config = dict(
    attn_scale=0.125,
    bias='none',
    init_std_qkv=0.0244,
    init_std_up=0.0244,
    beta1=0.9,
    lr_head=0.0106,
    dataset='wikipedia_en',
)
MLP neurons of a small language model. Each row is named by its layer, matrix (gate and up: input weights) and neuron, and shows model dimensions 32-159. Each number is 500 + 50 x the weight over its row's rms, rounded and kept within 0 to 999. Numbers have three digits each. A neuron's up and down rows have the sign that makes its largest values positive.
After each neuron's rows, "fires after" lists the tokens most often just before its 100 highest values on Wikipedia text that the model never trained on. A number after a token or word is its count.

L3.gate93:562493505506570506492474468553436442475432461544458518553507579542456504492476459500445466435457543490523418597555619491479595463455416484593494522577427521446558476521378461483543466426476439498490442522473437485457439523457557528382560476393503466602531636585410518405512517531498591557437457477412473499401504569456501566464505488482443581377536495488438471426531570481535544564518
L3.up93:554503458419546561416500413486415510478510494503452434525511511473492543461498449544508460504514520477480457453557528468543518485545506535446442471410557483617474417438551538493524476587441448490433600499417432529510515565514469421532390550435517521403485551521488488458522423491468473568476509581561472472517545462449508482570558424514539481522582501471469464523478501533468503487458
fires after: " | " 35, "; " 13, "4" 6, "5" 6, "7" 5

L3.gate487:520549563494460486485505532442485568533542544516479534512541510400514464510543450513450509495546540457450475539484576491482535540447490545375471467433489448634490468526542553445460478531594470465531517476430502500588514446586515532447529447543518639415473451454561428525515485532518465555545420496501434471554590559465425532527460461535494582484506574609524574526530469451483405486600
L3.up487:495576466497538528358564383598452493489524498523530489566482478530487388413488485510456459520482523519529504477508438433434409443516470473545594475497559439440462467540593459457594520520561534385481495539524565581543452446447440452505488488492492540485538540515433466448500512480566469486483546550489545524494475556520491477487516485472524504467595561485499530504460506524431536556507
fires after: "." 46, " Mult" 8, " ." 4

L11.gate1423:497425509445458493509494440527555481557465489490488549481523517477555443388518483427607444547574528478552458453515455582467535489404434548528492444577448556539550496531412581510514506462584526487539485316549527502432496472605588463520513553542490475487511504515357518447499464472574545459605445456454513474509507464492522530509456502534581504484564441446537505524511464418448518474439
L11.up1423:393470545488483510446517486501458585453460438442443577554505496576584476532467564551494414460507528483549527536524552584597550583448437491589479491573490583509576453533548519466527538480562476520443506453432498427481478499533503551482603512481542455639638534468473574585472491447502425465506523501565492590473493470464451427446552518520435418483540557481502423466390471507575548460455
fires after: "| " 25, "- " 21, "–" 7

L10.gate1386:473489462517599520558470488540412409527501477544480497552521516522449501377506569462415476494422498579444487524478526465525557497578449427459520581504486513471522462513555623410573574519618527498442551432571521485548497478463497477562579413448514508570514460546492498462573571565478541542543595543505582502499535477551485556524581491546574454485412460481541605536518529511541528462520
L10.up1386:535485580512463412505501458524442573505487451447555459492581473507483512494534522466433487610555542542532475499448444547449520423502443526472476453519457516454461566523540555481572557541508578552510431441431538564521494503494466502456442454574517431499387417479546506500478475496528487601576533393510549538551450434487555378386498605454444502581562597415508512530463491500561506603398
fires after: "\n" 51, "- " 5

L11.gate895:511522501544504487465522509425533450478520432519546401408519479544551429472502538466592499564499439475553505530465477507417350482409498538508568473537417547551425502624520448485513521487545466446488382456487473485555463492428505490479452507522495397511569474506504462483473475461509477566560543494419413484483438555470608590556484495488650527457450533459546433538512483468465540588493
L11.up895:477489515511518468477534508551465479562505577463504526599527497456450513454554550471506435490495477494416441560463491409583493517491440427533477563496515396530473487487463616497630502392518484422489424542554479443491432491573489518538445546462616646537554499495421596521468383476574428497536525457403445493494421477486463483405561474442506458614504552492484567475495468522459425504522
fires after: "." 59

L3.gate1306:468537524504535460511469560629457504562403467537534587623574572476452547512566512564560487526455545456526482497510459543411558481517500621523551556538454530459535510522513534494461460516559503447643530448506461470570559446529464447514532490528482510429527508554522453425544576541485467558495547452504526517495559557571538464446587488507509569430457555583513496501517458528490530436559
L3.up1306:436536478496453485531475496524469512517526482516501457507471514581508519449516431459542480468523518519490473528440465475459390592558522581450398499600494502515604598521583519514489493432505506392634531466436482464488617544535508482506506599542517557464469557503505535453450510507423402521450446499503498486481477492471558517414484522447483495644426534493428497489484453579525559582499
fires after: "," 19, "2" 18, "3" 9, ":" 5, "1" 5

L11.gate1064:534545449588506560467523482496482533535394489432516555382533549505522492546588455562506564455474513430448427459578494482554437556532546553463476581515552544454536521513515528510477474463508426585553504422536438522493419482516467553457417502445488489575448497429537426597520519473531503496550441572463508496494426454544511523561579503445500526497424514529489498494566467436510583545519
L11.up1064:521497416396495551579566477489537473519542480513532486518565462549421477598444425556461488488431571491554541586493421453432463560345476515501479547555451426508521514564541600527393488491428406439500478523465493487612430496462479528462543402472431450525575457438455595508588525472491484588536559528582416498520545559480508490491514540535448481458423490495513507452507475530492403467433
fires after: "; " 89, "." 8

L10.gate1560:544437544513449441494506512403625391477447511524381459538608392565427503512532468517442527479514467464488565457530519426473424510453448445503476501519608497515431569524510482562579497508508471520500473550528434483564460540555507518534527490513497439514498527528494430554517416513586487556531440470468520482470539556530500511514429541529445419425463509482488488507501474462466475580518
L10.up1560:457473539454538557536402538495570433503462485510492416438507481512457553557457391578483504409438495547519546456499555460469468525520525518470454545514591471449509464501495406526573515489493522524405426468409566456518534465494567523507521526505450530476507507543435442533508516505445557504514523581470459581476498427533569449425564450496598520538502443601442440427431388490459583531546
fires after: "1" 45, "2" 7

L3.gate433:399491422567451529501418467471507487411469430507450489608533539483509512517551583359478394508448509486466522450560411529501572519572572481520474531522478522504507445530506506507471510446517453444439518488550434554472548508482622492480509433482444473465464482539503558500520578547481594501501495466434448485428503537541504467420423395493497508510542507519461447476593488559557498428518
L3.up433:566596511522490425404452489537483465526546586416544556563402493514468402502484465523496501448386487541458487507502437476516568534455358466518604507420546412523441567386546426478549555516425492517501520467472583507408572546476529552489565537522456546540539552495534494442400457448422470523531496545534485455446561461460491573483483604565597439448541589479539527474457525542477521596503
fires after: " O" 16, " o" 13, "–" 11, " | O" 6, " (I" 4

L10.gate1126:497505530511388546534495494584460474535561496547562512425534420543531496474490491438472510493440472525542537460513552581398556606457518523485534408569501350587414496426512576581519427564494495553516535518532474517523514517626515522599495549530576577474473478608533489510512445491545475443539510530502490489475489476480467541546446432503488437582491548484448424561574497483425499453531
L10.up1126:543474559538437465441502576497529486465569530511463417505472472440527442513562520565483567522393596517422545454544436570476524525486531493506446466407482536420532475484470510464552429521381592401566503492549482514465434538488509546479410519397547425513452577420433568500486516521416605535451494551493524485505503508411519566505491479539540479559468498447539491521510502518549422586441
fires after: "| " 64, " | " 16, ":" 5, "|" 4

L10.gate616:499530454606439507472462448427526518591572489552462523437516437480517434474402482465472515585556500476466539551533410514547561503466529552569607536510405536461493490591397484567533470517531561437534580479412529456539507390480618384513502415465445567492547630450478475518522427544449471424571506515529519484513497514513535539407535571485496591483495528474461537485533483496563545405511
L10.up616:534404487504422496420473406481536585484477521514415516515556539530495495520615470507499504560529537494521465512544547498650345384477520507461577432551490544440538410527591497562416502523495535520499475473499438527479416466518519580500532529481542620420544510435571486458487511532467561598478537379491405465482479493508481433475516502448600478464463544528428507486578488493445557535469
fires after: " | " 67, " |  | " 13, " / " 4

L11.gate163:405471468368550507547487469566542441509553407442566549483428491590594530512534395551589472464636535530532555454471582502476511477394461472555456560450401431542465527546544544542482479535477449460608426510534419459513514516605555523499460459475550351443459409605506530454445533483548448534566444423509443510553546468535461529592544499480500402578507477379466515489457513527476531461445
L11.up163:547411473567481562601433489421537531502533432527565416536577569485484476354449489557453488460559503465532600415478436506481426407569398458550426442506504538452547498550566377560506501387489526491656518533510556399477539573477540397463487455538533520501397515454543568519487490520500490523391470564477504491439526492513518476579561478498537537473456535459513464498567454509464628477456
fires after: "| " 29, "- " 20, "HS" 5